Weights of a small GPT-style language model, trained from scratch on English Wikipedia: LayerNorm before each block.
MLP neurons of a small language model. Each row is named by its layer, matrix (down: output weights) and neuron, and shows model dimensions 16-143. Each number is 50 + 15 x the weight over its row's rms, rounded and kept within 0 to 99.
After each neuron's rows, "fires before" lists the tokens most often just after its 100 highest values on Wikipedia text that the model never trained on.

L12.down329:70 53 66 21 40 29 30 33 35 63 30 22 45 47 57 47 54 55 22 59 66 62 50 65 39 44 68 57 40 67 51 45 38 71 27 83 72 44 28 25 54 44 50 58 41 63 65 29 46 53 60 36 41 55 45 36 62 31 49 39 54 32 68 56 51 42 41 75 70 58 61 45 46 24 53 26 67 41 48 51 72 58 43 47 52 76 26 34 43 73 61 57 57 62 49 41 52 77 59 37 59 41 58 53 30 82 42 49 58 79 42 30 32 32 49 59 33 60 72 57 26 45 29 40 61 46 30 58
fires before: "y", "r", "em", "ic", "gh", "ra"

L12.down229:46 53 21 61 72 29 36 27 51 37 61 73 41 46 45 63 58 37 33 49 41 45 61 67 71 56 68 92 70 38 38 41 74 41 45 58 63 99 62 57 54 68 28 58 40 35 68 39 43 81 30 56 40 74 47 51 45 30 70 39 34 47 29 70 21 56 58 61 68 66 17 46 63 15 56 58 58 73 45 57 55 66 47 30 93 33 52 61 64 69 37 48 22 48 45 51 41 59 52 37 49 39 40 40 43 32 24 50 38 62 64 60 64 45 59 61 56 54 22 76 51 40 46 67 42 63 43 48
fires before: "t", " the", "ed", "or", " that", "ou"

L6.down658:72 37 40 23 55 28 33 61 55 64 25 48 45 21 53 49 38 50 57 32 33 44 47 54 60 46 53 62 48 27 29 37 43 61 28 48 32 57 47 38 71 62 17 34 48 57 26 32 36 36 81 42 65 76 48 59 63 65 55 57 62 31 65 62 68 31 50 61 33 62 48 39 49 35 61 29 47 42 60 41 76 65 52 52 28 57 74 44 35 61 72 53 66 34 33 64 68 68 34 42 45 27 32 54 51 69 51 35 68 50 60 57 73 76 43 42 53 49 50 54 30 79 45 47 59 65 64 51
fires before: "se", "i", "r", "ra", "s", "ain"

L11.down441:71 55 61 36 59 35 45 61 52 44 67 21 66 43 20 83 46 63 56 49 59 57 28 66 49 60 55 35 51 36 46 32 60 44 41 16 69 34 62 56 54 32 26 57 74 47 79 68 44 33 39 43 73 60 36 44 55 56 36 53 78 38 50 49 35 57 52 57 69 78 62 66 60 66 42 62 69 52 62 30 57 73 40 55 25 57 43 33 63 44 42 33 62 68 54 51 64 56 55 53 60 61 48 59 49 82 49 34 88 42 37 60 29 39 24 65 44 50 20 55 34 47 55 45 56 40 69 46
fires before: "al", "ct", " A", " J", "ut"

L10.down542:28 35 49 43 64 59 66 52 49 31 46 58 76 66 49 31 62 45 63 54 49 33 27 76 79 61 68 31 68 48 63 50 32 63 56 33 47 63 28 43 35 36 47 64 60 21 47 36 60 60 69 54 67 26 60 40 48 61 53 57 59 35 64 73 39 64 73 51 63 58 64 87 39 44 27 58 61 52 32 82 11 55 55 43 62 74 71 44 63 39 52 62 65 45 60 52 43 42 58 27 49 46 47 43 35 52 45 43 44 22 69 81 61 35 39 56 41 37 36 62 42 34 53 55 58 16 61 43
fires before: ",", " |", ".", " in", "\n"

L12.down628:30 56 68 51 65 64 46 28 36 40 32 85 74 53 56 36 56 67 37 72 49 72 94 38 54 57 27 34 55 57 34 20 18 41 45 44 53 38 70 60 38 56 66 63 30 58 59 69 56 60 50 56 43 86 31 66 49 29 47 48 51 59 43 70 30 50 32 49 63 59 67 68 49 49 60 52 88 49 70 37 52 33 33 58 17 58 49 73 48 52 72 63 60 39 55 47 69 44 53 41 30 65 29 73 46 66 48 37 56 46 49 42 81 34 63 27 48 50 41 46 44 48 50 52 52 48 55 40
fires before: "ou", "he", "ork", "rit", "on", "ent"

L12.down91:76 78 35 65 37 59 55 55 57 56 65 75 44 75 52 20 42 72 40 79 45 67 57 23 50 46 49 64 62 66 57 38 48 65 61 42 49 46 55 66 45 61 38 68 49 52 46 51 49 44 89 78 58 51 47 82 62 42 22 45 51 30 41 39 64 65 49 28 32 66 70 44 29 59 45 42 38 38 50 69 72 46 24 51 22 41 43 63 39 50 38 35 46 35 42 67 45 53 80 47 44 61 59 63 76 57 66 35 60 73 43 43 47 69 32 21 58 52 43 47 43 55 36 56 54 25 30 34
fires before: "es", "al", ".", "ct", "her", "ive"

L7.down209:31 58 40 56 70 30 22 43 52 44 52 37 41 70 40 45 34 65 67 71 37 42 66 39 35 37 75 63 45 40 46 39 68 54 43 47 47 46 58 57 27 32 67 35 42 44 52 12 44 39 71 55 69 36 64 69 60 53 45 40 41 36 28 33 36 70 73 53 52 35 35 72 43 15 63 62 54 71 42 64 56 74 49 27 55 54 65 34 47 62 07 23 34 42 72 28 44 68 41 40 44 52 46 71 34 43 52 70 46 44 70 41 31 39 64 37 58 42 49 29 55 31 57 33 77 62 38 57
fires before: "|", "ed"

L7.down490:37 32 51 53 43 56 83 57 63 59 24 50 57 48 57 64 49 50 46 39 33 60 33 36 52 77 50 57 62 21 44 68 57 74 62 62 60 53 52 38 54 40 73 39 53 44 35 53 27 72 45 66 44 53 49 43 53 61 61 71 67 17 49 56 58 58 34 38 41 29 64 21 70 70 70 45 58 41 60 50 41 61 67 44 29 22 42 57 30 68 27 59 44 49 52 63 75 34 39 63 73 14 59 48 59 60 28 59 67 56 61 56 57 69 07 60 35 14 70 48 45 38 69 32 70 62 57 36
fires before: "ion", "e", "or", "ions", "ed"

L7.down681:66 53 48 66 64 37 48 46 81 16 69 68 14 38 67 54 52 52 47 54 52 46 34 38 68 45 33 55 54 55 52 67 41 57 35 41 39 60 52 49 47 81 57 33 40 46 52 58 44 25 19 42 64 64 65 55 48 39 26 49 50 39 58 68 37 47 37 33 45 49 58 68 35 45 75 71 40 30 36 57 39 45 26 16 50 37 38 58 36 29 57 67 41 45 37 50 38 37 48 35 28 40 47 65 49 20 22 57 56 34 60 51 73 62 38 52 81 46 38 32 56 50 69 65 25 56 48 74
fires before: "p", "er", "is", "id", "l", "or"

L10.down750:49 64 61 43 52 41 52 64 54 66 68 56 53 73 27 61 44 43 26 28 84 60 43 29 40 64 47 63 56 52 50 38 23 55 55 59 43 24 40 33 35 66 51 40 62 65 51 70 32 58 79 51 77 35 42 42 37 46 50 70 47 60 52 56 85 44 34 37 45 51 53 48 38 45 28 40 27 41 75 66 74 56 18 48 26 55 29 44 28 80 54 65 53 42 31 68 52 30 14 51 43 44 87 44 54 57 58 72 71 51 56 61 61 28 44 60 40 39 39 58 43 75 32 47 50 60 42 41
fires before: "ed", "e", "t", "ing", ".", "ion"

L12.down598:40 45 50 47 65 56 47 63 61 75 52 46 64 71 68 43 52 30 67 45 48 55 56 54 44 73 24 24 75 71 42 48 38 45 59 36 60 65 27 60 19 54 44 52 76 28 44 51 46 64 40 47 29 40 50 54 54 19 60 54 22 19 58 44 20 51 36 63 66 45 40 72 47 39 40 45 85 55 31 57 46 52 59 60 37 55 53 27 57 38 45 67 76 43 68 47 39 38 47 70 68 53 52 15 47 44 44 50 62 46 77 73 18 51 58 62 56 89 28 47 51 58 29 39 56 49 65 51
fires before: " to", "–", "-", ",", ".", " and"

L11.down552:49 44 68 70 55 53 65 50 26 53 24 48 38 39 52 43 51 28 34 70 48 42 35 70 45 32 15 46 51 34 60 82 68 47 55 57 30 28 73 53 36 57 59 50 43 61 34 68 26 40 58 62 26 44 15 38 53 37 61 58 56 19 71 42 34 42 75 31 87 60 55 40 66 51 81 53 73 43 70 38 60 57 41 77 70 32 46 45 25 63 40 46 55 43 66 52 23 55 26 54 46 54 99 48 54 48 68 51 40 60 75 53 53 43 57 26 49 48 44 42 44 49 42 70 38 52 45 48
fires before: "s", "c", "ce", "ion", "y"

L6.down174:35 36 47 40 34 40 58 43 66 48 46 43 63 46 55 54 67 47 57 78 43 33 44 44 73 37 54 78 47 75 47 62 38 53 51 72 63 82 22 38 51 39 46 56 58 55 57 59 43 27 48 41 75 75 31 25 23 57 84 76 66 27 50 27 62 37 36 52 45 59 66 28 35 45 41 40 51 35 81 56 39 32 32 49 65 60 75 62 50 48 86 53 33 43 25 26 23 50 58 32 40 40 69 42 78 43 54 39 49 55 28 55 34 38 62 34 21 59 40 58 24 61 43 68 44 38 50 46
fires before: "ther", "ut", "p", "ver", "w", "n"

L7.down221:36 63 38 47 57 30 64 50 46 38 75 35 52 34 37 79 55 62 21 68 56 41 65 45 48 65 67 54 52 55 77 50 59 52 44 35 54 63 34 83 44 86 21 43 53 35 74 34 52 56 44 41 52 50 60 39 37 63 60 55 68 52 44 50 39 75 70 46 52 50 31 32 59 23 43 30 63 36 46 54 63 52 47 77 49 34 57 43 44 79 44 47 50 27 48 57 53 39 84 33 65 29 30 54 13 75 17 39 55 64 41 46 62 66 33 46 44 27 52 65 84 70 53 61 71 58 58 49
fires before: "e", "m", "p", "ge", "ing", "g"

L12.down319:55 58 43 62 34 26 23 75 41 53 42 54 56 62 60 41 36 57 69 20 40 40 44 11 52 44 34 51 32 63 59 36 48 55 49 47 50 38 46 36 39 55 87 54 72 48 64 82 60 58 42 31 29 92 48 40 48 56 43 24 64 52 28 52 23 69 58 81 58 60 16 46 32 36 69 51 73 63 34 68 43 49 61 41 56 39 41 84 49 38 63 65 52 16 54 15 52 46 50 42 37 59 48 30 62 61 46 53 44 55 49 38 76 47 58 52 43 53 33 23 58 41 53 72 47 57 69 56
fires before: "l", "b", "t", "ch", "k", "r"

L12.down381:75 35 44 35 66 64 72 70 55 31 64 64 43 43 40 42 42 65 43 60 25 09 49 45 65 59 46 62 65 59 53 57 46 75 20 48 61 58 76 39 46 14 26 61 47 77 45 40 72 55 50 73 58 52 43 38 48 47 42 48 63 55 50 48 70 30 09 73 31 28 48 48 46 33 53 28 64 59 64 63 63 36 61 62 34 40 54 68 49 54 52 40 39 43 23 80 82 37 59 52 44 72 81 43 40 32 32 30 58 55 34 34 35 41 43 34 56 43 31 59 51 46 74 49 72 47 64 51
fires before: "er", "ed", "ard", "z", "ation"

L7.down49:36 65 51 45 50 72 23 66 53 61 46 57 66 57 45 65 37 42 27 77 69 47 40 70 35 65 52 67 52 48 46 55 78 50 28 49 84 34 49 53 48 61 42 55 58 48 53 51 27 49 39 28 47 46 39 52 54 37 42 47 44 64 44 48 35 44 46 73 48 35 57 49 51 96 80 38 52 64 31 55 56 56 56 42 25 68 47 61 29 68 41 41 58 49 79 59 20 56 40 36 57 55 77 62 82 58 44 35 39 32 29 80 38 48 43 20 40 87 54 50 49 13 39 51 47 28 57 35
fires before: "n", "op", "le", "es", "ial", "an"

L3.down367:84 55 77 60 33 55 39 46 51 36 40 72 31 49 71 54 42 60 40 30 38 56 37 62 64 19 54 54 32 47 68 27 20 46 38 35 47 62 42 39 41 63 56 69 65 33 46 46 42 31 63 27 54 57 57 46 49 27 45 53 54 46 50 53 26 57 73 42 64 35 49 25 34 49 25 38 63 50 68 62 56 26 39 60 61 62 71 50 63 47 64 63 64 52 40 24 64 42 46 29 35 52 51 57 38 63 91 61 57 49 58 48 36 50 51 47 57 30 31 45 42 53 74 65 67 36 47 65
fires before: "k", "r", "al", "ation", " "

L10.down609:82 45 39 45 44 57 60 72 32 65 52 37 23 35 18 56 42 64 71 55 52 27 53 46 30 67 53 70 40 51 71 23 46 73 49 53 71 71 74 31 76 49 65 50 55 40 40 66 58 39 37 73 84 48 71 44 74 52 58 45 51 57 52 51 50 00 49 55 24 48 41 58 51 48 62 61 84 58 59 62 47 59 45 73 43 61 46 27 53 57 13 56 44 62 47 54 58 59 39 59 36 39 58 68 36 42 52 60 55 47 31 30 50 50 25 49 55 38 42 42 49 66 74 41 51 38 36 51
fires before: "er", "ber", "ard", "n", "es"

L12.down521:56 46 47 72 59 31 48 45 64 34 56 45 53 25 36 53 33 40 30 71 53 68 64 25 63 23 43 31 88 76 55 35 55 26 48 59 73 49 65 73 53 53 46 42 42 34 43 72 61 47 66 56 57 57 43 68 35 06 44 64 51 58 39 47 44 68 46 52 41 37 52 34 51 42 69 04 35 33 61 51 29 33 72 36 40 58 55 57 68 51 28 73 42 34 52 41 32 95 31 45 48 57 61 42 77 57 64 77 50 64 22 36 22 53 42 49 66 44 52 47 36 53 31 84 37 60 57 49
fires before: "t", "d", "or", "ive", "her", "os"

L7.down533:36 64 71 56 64 39 59 57 71 39 57 60 61 74 66 25 46 67 70 50 45 76 20 46 52 32 46 47 35 10 46 74 27 65 51 40 63 73 79 43 65 77 24 43 23 65 53 54 35 51 42 24 48 61 73 47 42 40 50 56 48 59 48 42 25 26 38 42 47 56 67 66 27 44 46 43 34 30 54 40 39 36 67 25 36 57 50 60 57 60 65 49 51 64 30 68 28 36 49 69 61 56 64 63 75 32 58 31 47 66 55 50 50 62 28 63 51 62 45 44 72 63 38 79 33 62 25 48
fires before: "is", "l", "ic", "i", "on"

L12.down706:74 35 76 63 43 32 53 47 33 30 51 63 66 63 65 49 50 61 46 38 39 50 44 59 33 64 50 33 25 61 43 69 62 32 61 54 28 43 54 38 40 10 39 47 68 43 54 51 42 46 66 55 61 61 34 30 55 57 46 42 43 35 64 38 50 54 48 55 43 54 81 62 54 59 77 47 11 66 45 53 65 59 33 54 36 59 72 76 61 61 47 38 41 23 31 47 27 41 65 18 34 41 85 42 34 78 49 58 26 35 44 66 25 57 46 57 64 42 85 38 46 76 38 63 60 68 75 41
fires before: "is", "ur", "n", "r", "in", "re"

L9.down504:13 43 75 74 41 63 32 54 56 60 60 44 53 58 81 63 65 62 77 66 68 54 39 68 26 30 57 34 35 30 66 44 55 57 63 57 34 73 18 51 53 53 25 72 57 39 67 47 56 76 22 37 28 73 61 59 56 38 32 69 52 68 47 71 55 49 46 48 40 45 58 34 46 62 48 68 75 44 44 53 42 70 43 49 76 50 33 31 49 50 59 50 51 40 80 35 66 49 55 64 44 49 42 44 25 51 58 50 40 41 63 26 55 25 13 48 47 37 67 61 43 63 39 62 62 70 50 54
fires before: "it", "es", "in", "s", "on", "and"

L12.down90:54 77 47 55 29 62 74 76 34 51 12 54 60 41 56 53 35 41 31 41 79 72 30 61 47 89 72 63 64 48 28 49 65 13 61 38 55 79 69 45 57 41 46 55 50 73 46 36 38 74 27 78 23 51 56 36 31 41 71 53 38 41 37 69 67 34 41 55 63 76 63 48 63 42 42 45 25 33 51 51 34 69 43 37 30 48 55 60 23 61 57 46 34 72 49 59 33 39 48 47 70 46 29 70 71 32 19 42 59 50 48 59 50 56 43 40 53 32 50 49 42 60 55 50 47 67 25 30
fires before: "an", "os", "et", "le", "on"

L12.down290:69 52 41 61 40 53 77 55 42 25 77 49 63 59 66 50 36 74 41 36 40 57 72 64 23 38 44 56 31 79 51 30 33 44 74 37 41 60 73 29 47 54 56 31 65 49 54 65 57 16 25 51 52 63 28 59 64 53 46 51 44 60 50 62 71 36 53 46 50 63 54 70 56 27 64 30 71 41 31 40 51 39 75 62 53 55 67 84 47 68 31 16 09 32 31 71 42 41 44 61 61 20 75 36 41 63 70 32 62 64 61 78 58 43 54 45 71 34 62 44 47 49 54 55 71 59 62 66
fires before: "um", "ion", "is", "ip", "or", "y"

L9.down397:55 62 30 49 61 72 35 53 57 32 66 59 26 00 72 73 59 47 31 50 45 48 38 38 53 58 75 35 43 50 68 53 64 44 61 52 51 56 24 70 14 65 68 49 40 56 65 52 65 51 56 34 42 51 54 30 26 26 43 75 59 68 57 70 63 49 57 38 66 25 30 56 54 52 66 40 69 39 54 78 47 21 35 38 39 35 43 23 46 73 44 37 52 20 60 32 22 39 86 41 38 36 56 67 43 59 46 68 62 68 60 76 70 50 26 48 34 54 52 57 51 76 59 51 65 54 42 74
fires before: "m", "n", "st", "p", "em"

L12.down369:63 53 62 42 61 29 67 48 38 36 78 45 46 66 51 45 56 65 42 44 17 37 43 51 43 37 58 48 40 44 30 33 73 58 68 53 86 54 45 54 61 28 44 55 54 50 66 69 30 25 64 58 30 54 65 35 62 38 79 58 44 43 62 50 23 43 47 48 50 46 35 47 30 54 63 45 28 63 70 52 58 46 31 41 25 70 42 39 48 62 26 36 60 22 61 36 70 61 31 51 60 55 28 60 70 46 25 30 64 60 38 57 83 29 36 57 30 37 45 65 56 70 25 44 49 51 45 64
fires before: "ct", "op", "ed", "b", "al", "gh"

L11.down38:43 81 41 36 30 27 49 42 51 91 27 47 69 35 38 25 33 53 54 13 65 55 62 32 34 46 66 49 57 45 45 43 68 53 26 68 36 67 55 55 54 38 38 47 58 66 26 47 46 56 43 58 77 46 55 84 36 34 30 53 64 29 54 37 60 66 68 56 68 64 36 19 72 38 40 57 53 65 61 84 46 42 49 36 63 68 39 37 53 67 50 47 26 44 57 38 29 61 85 65 90 39 60 55 36 40 39 57 42 49 64 50 45 65 55 43 47 27 35 36 60 53 55 44 53 61 56 33
fires before: "ce", "t", "c", "g", "le", "p"

L10.down181:63 48 60 45 57 56 50 73 56 46 62 63 42 57 35 50 53 20 56 78 35 27 39 36 64 47 69 51 58 57 73 38 63 56 45 51 16 44 48 37 47 19 57 69 58 65 43 66 65 39 32 32 75 66 52 37 66 56 38 50 56 39 78 21 51 64 17 58 24 64 41 45 41 28 48 33 67 49 37 50 56 57 51 21 60 38 69 45 54 43 75 44 16 33 51 61 44 68 42 50 31 79 25 41 52 82 40 55 43 44 53 57 62 22 38 54 60 53 20 54 67 69 59 42 82 77 42 47
fires before: "ation", "ed", "at", "ated", "s"

L9.down83:48 40 43 46 48 64 37 54 62 47 63 70 67 48 56 79 51 40 58 55 41 58 62 55 55 55 50 61 34 61 36 49 33 50 74 83 50 53 58 59 39 65 60 21 77 41 58 53 30 57 46 49 55 48 65 48 44 84 39 58 29 71 39 39 32 65 23 56 33 51 89 58 71 59 38 30 47 25 29 36 35 41 42 70 41 53 42 70 60 46 37 70 56 33 29 64 43 58 56 47 62 63 60 14 53 52 50 78 74 77 52 61 86 52 45 75 28 28 65 38 43 62 46 64 51 80 40 43
fires before: "ed", "or", "ly", "ies", "ion"

L11.down385:52 45 62 69 65 37 62 60 64 46 69 35 46 49 33 14 61 36 66 69 56 34 66 41 49 51 70 60 55 30 52 80 44 70 50 15 72 41 55 89 48 58 21 53 41 40 22 44 31 30 45 48 47 69 41 39 50 49 64 31 81 40 27 42 72 57 25 45 53 46 46 47 60 31 64 68 48 49 41 22 57 46 57 55 75 43 57 38 73 51 70 52 18 29 70 52 40 55 89 56 40 46 54 60 33 31 41 59 53 55 53 39 82 50 53 43 58 69 64 55 48 64 52 50 45 93 32 54
fires before: "ay", "p", "ce", "t", "g", "v"

L2.down49:30 41 41 50 36 31 56 57 42 22 30 62 57 48 66 39 78 44 78 22 54 39 46 47 47 37 52 22 64 37 67 76 41 62 46 73 55 49 41 48 50 59 22 50 41 40 66 77 50 56 51 40 68 31 48 53 31 27 50 22 70 57 32 49 75 38 41 64 41 46 38 43 58 66 40 36 47 62 43 61 50 53 67 72 49 47 29 36 58 78 22 30 42 40 51 44 35 55 47 28 46 61 46 61 36 37 36 46 66 61 56 57 44 63 54 34 53 73 39 53 98 68 70 23 55 41 38 58
fires before: "d", "v", "t", "g", "c", "f"

L11.down351:54 66 51 61 79 38 93 55 36 43 33 77 46 43 55 46 50 41 53 54 44 68 55 41 49 39 61 77 41 55 67 65 65 56 53 74 41 71 40 55 80 70 49 55 55 89 47 27 19 71 50 54 55 19 29 35 49 49 45 28 46 50 48 43 44 60 57 56 42 45 35 58 34 45 20 60 29 44 49 35 57 36 63 20 58 68 38 80 29 67 28 57 60 49 43 34 21 31 57 65 55 57 38 66 71 36 26 69 38 64 29 52 74 55 57 60 41 64 18 45 48 52 26 57 47 59 43 55
fires before: "l", "is", "le", "art", "il"

L7.down361:36 34 56 44 47 18 61 57 38 54 49 36 44 51 54 63 70 63 55 59 09 23 45 38 51 53 72 38 58 49 50 80 59 66 41 56 43 65 62 85 39 62 00 52 51 50 64 50 34 61 48 69 37 53 27 63 51 53 21 64 45 57 32 61 62 15 46 56 47 43 70 68 51 44 37 38 57 55 63 50 63 54 52 40 55 61 60 48 61 45 51 21 60 39 24 29 76 46 83 48 46 58 30 53 12 44 40 51 64 57 68 33 74 30 54 34 46 47 69 44 42 46 61 83 46 50 51 53
fires before: "ue", "ed", "em", "er", "s"

L11.down47:40 33 59 25 43 49 49 66 28 59 57 53 61 67 68 85 28 41 54 64 18 57 52 13 48 61 65 53 44 51 82 74 62 42 60 59 43 58 49 76 80 76 52 55 49 28 51 49 73 56 27 36 31 42 62 49 44 61 59 49 50 75 67 35 39 55 60 50 21 75 43 28 50 59 42 50 47 38 50 25 48 58 46 43 88 44 57 69 32 29 50 48 51 60 35 70 65 46 54 43 25 36 41 55 51 56 72 53 27 61 68 54 47 58 32 40 44 25 56 55 41 81 58 36 63 46 62 65
fires before: " as", "or", "ge", " to", "u", "g"

L12.down150:82 43 46 66 57 47 40 51 24 29 41 61 70 62 45 47 41 39 68 51 45 50 77 77 66 57 71 53 33 59 49 31 52 41 48 50 53 61 48 52 46 56 54 52 35 46 43 57 20 41 56 42 62 70 52 49 55 73 73 55 51 27 41 39 48 52 38 41 45 71 33 67 25 07 49 56 27 70 50 70 49 57 50 27 38 41 75 60 60 66 45 21 69 43 77 47 47 50 42 31 39 69 07 59 54 66 57 82 43 42 51 08 22 43 28 65 46 67 65 48 58 32 70 63 61 30 54 58
fires before: "|", "\n", "al", "ent", "ip"

L12.down679:29 53 40 67 62 67 28 27 48 88 48 42 79 42 52 33 55 65 63 57 28 62 51 52 45 37 44 72 39 44 65 40 68 47 71 53 56 42 54 60 36 31 46 50 61 68 46 20 39 34 56 49 21 75 25 76 49 87 32 58 57 47 79 72 29 62 64 38 42 56 24 84 43 71 85 52 41 62 40 48 74 29 46 80 49 50 50 56 61 36 43 30 40 70 70 44 39 51 57 60 39 35 36 38 42 63 29 43 55 49 39 49 18 58 33 48 52 44 33 41 51 68 33 63 38 62 23 60
fires before: "e", "et", "ct", "es"

L12.down457:42 58 32 49 35 64 33 45 31 61 47 39 52 52 46 39 81 81 45 66 15 37 63 40 37 48 45 73 51 55 48 41 41 72 56 48 42 71 58 73 34 29 39 45 57 57 48 47 46 71 45 74 41 49 37 75 41 27 55 36 58 59 27 45 32 32 46 48 49 70 50 59 45 55 59 34 42 69 85 57 65 47 39 61 47 53 57 66 48 69 64 42 34 50 47 32 24 73 50 52 41 55 37 57 64 89 59 46 62 77 37 60 65 46 45 84 49 00 62 47 63 58 35 44 31 52 37 39
fires before: "as", "o", "am", "ct", "e", "|---|---"

L7.down124:36 19 52 69 54 37 45 69 54 52 54 58 53 57 61 50 51 65 78 63 56 56 66 45 40 50 44 45 39 61 38 69 64 74 69 69 52 75 50 33 35 47 38 37 69 51 59 52 39 50 59 70 25 46 62 64 55 67 62 37 64 18 29 29 58 58 72 57 31 29 55 27 56 35 31 24 46 20 17 71 57 67 49 55 64 59 56 25 47 70 53 74 33 60 47 60 39 67 63 40 26 52 45 80 75 69 65 65 46 21 56 64 61 42 43 42 54 55 34 60 48 55 59 65 57 67 14 62
fires before: "op", "y", "es", "p", "ed"

L11.down660:06 40 52 45 22 29 62 54 42 34 44 56 44 42 45 28 65 50 49 39 44 27 48 65 43 62 54 38 64 14 43 67 59 46 55 66 28 27 61 70 53 39 50 39 46 49 34 49 24 52 79 51 54 55 64 61 36 64 49 67 75 35 27 67 54 36 68 55 56 58 50 27 45 49 70 42 42 42 75 71 46 41 52 72 52 57 63 29 66 67 41 40 37 50 43 41 43 51 58 23 66 78 61 80 34 68 65 70 60 50 36 29 47 62 71 35 60 52 78 62 53 55 55 55 63 46 51 49
fires before: "f", "g", "est", "y", "c", " "

L11.down544:49 41 29 42 53 51 64 55 59 39 44 52 65 33 36 35 56 43 38 57 72 54 66 71 41 51 47 52 60 53 62 38 57 23 39 58 43 52 27 59 49 51 64 58 53 59 34 59 46 41 56 38 31 48 48 45 63 43 53 14 44 29 65 58 33 73 32 51 19 74 65 32 48 49 37 43 28 51 45 82 62 75 49 26 57 29 46 62 30 50 84 74 29 38 59 58 39 30 73 58 44 46 59 90 56 39 08 54 48 73 51 79 48 24 62 54 48 33 19 52 40 35 68 68 54 55 49 40
fires before: "ld", "et", "le", "os", "l"

L12.down455:52 70 38 45 56 63 40 29 26 51 57 58 23 25 50 32 51 36 52 68 69 54 55 44 68 31 31 31 26 53 46 56 41 29 42 66 53 18 29 54 47 36 85 43 49 73 41 73 72 48 64 58 56 53 31 64 55 48 45 40 62 71 55 78 55 56 52 48 67 64 39 09 46 23 56 38 59 61 62 46 32 55 27 44 58 59 42 65 66 39 81 63 49 33 40 25 21 31 64 56 38 58 31 61 60 62 65 56 50 85 32 49 52 33 39 37 37 61 48 76 64 30 62 71 31 58 32 31
fires before: "ation", "et", "an", "at", "le", "ar"

L11.down113:41 46 42 42 49 47 45 65 67 44 17 54 68 32 52 31 48 44 67 13 48 35 31 73 41 56 19 54 40 63 47 45 41 12 54 31 28 59 72 63 52 55 61 49 48 33 56 76 66 56 46 60 75 50 71 57 57 43 53 48 59 20 42 19 64 66 31 91 35 61 32 57 36 58 73 59 60 17 61 59 62 28 81 37 46 20 44 47 46 71 36 46 57 41 50 58 48 60 79 40 47 78 46 72 90 63 35 58 43 45 34 55 54 59 20 43 51 52 57 58 62 74 61 58 58 42 73 51
fires before: "l", "v", "g", "t", "c", "p"

L11.down76:39 58 88 65 63 62 46 46 53 57 33 88 46 42 61 41 32 63 76 57 58 73 38 22 60 47 62 33 56 57 44 78 50 39 71 48 29 36 41 65 15 38 57 74 54 43 80 72 60 39 46 42 38 56 57 67 36 41 43 65 39 22 86 37 57 61 49 31 41 47 40 57 71 57 72 63 17 54 24 28 47 36 61 61 42 59 52 38 48 63 50 62 39 23 27 51 56 37 41 36 55 48 63 45 24 69 66 61 42 48 67 48 65 45 28 61 41 30 46 51 43 51 12 29 62 53 68 34
fires before: "is", "re", "it", "at", "av", "ir"

L7.down69:51 50 65 72 56 36 57 40 50 43 63 54 57 31 44 76 74 32 27 49 69 70 54 84 42 43 42 50 64 70 40 61 46 35 33 31 49 46 45 53 56 37 50 45 53 74 70 47 76 31 44 56 51 36 93 45 34 44 43 54 51 33 34 70 41 66 48 35 56 81 47 40 74 97 36 17 51 32 38 62 30 63 54 55 41 52 37 52 55 52 37 59 48 31 69 44 32 26 35 53 44 29 20 36 25 51 35 62 46 40 55 58 52 47 41 27 46 67 66 88 65 49 35 53 75 58 63 72
fires before: "en", "f", "ing", "g"

L9.down119:23 69 76 52 54 58 60 40 47 56 54 31 64 57 83 57 54 56 38 54 55 37 41 65 47 39 59 53 47 29 59 40 76 42 47 59 40 56 56 51 44 39 34 65 38 57 50 54 04 43 20 67 24 58 28 44 48 20 38 36 65 49 66 59 76 37 76 56 63 45 41 51 48 50 47 39 50 48 74 22 52 83 50 54 54 42 73 49 52 18 77 40 65 61 51 40 55 43 50 41 58 41 48 39 40 35 49 40 45 44 74 60 69 38 48 40 43 47 30 69 63 68 36 47 47 61 47 46
fires before: "on", "ip", "es", "ge", "d", "an"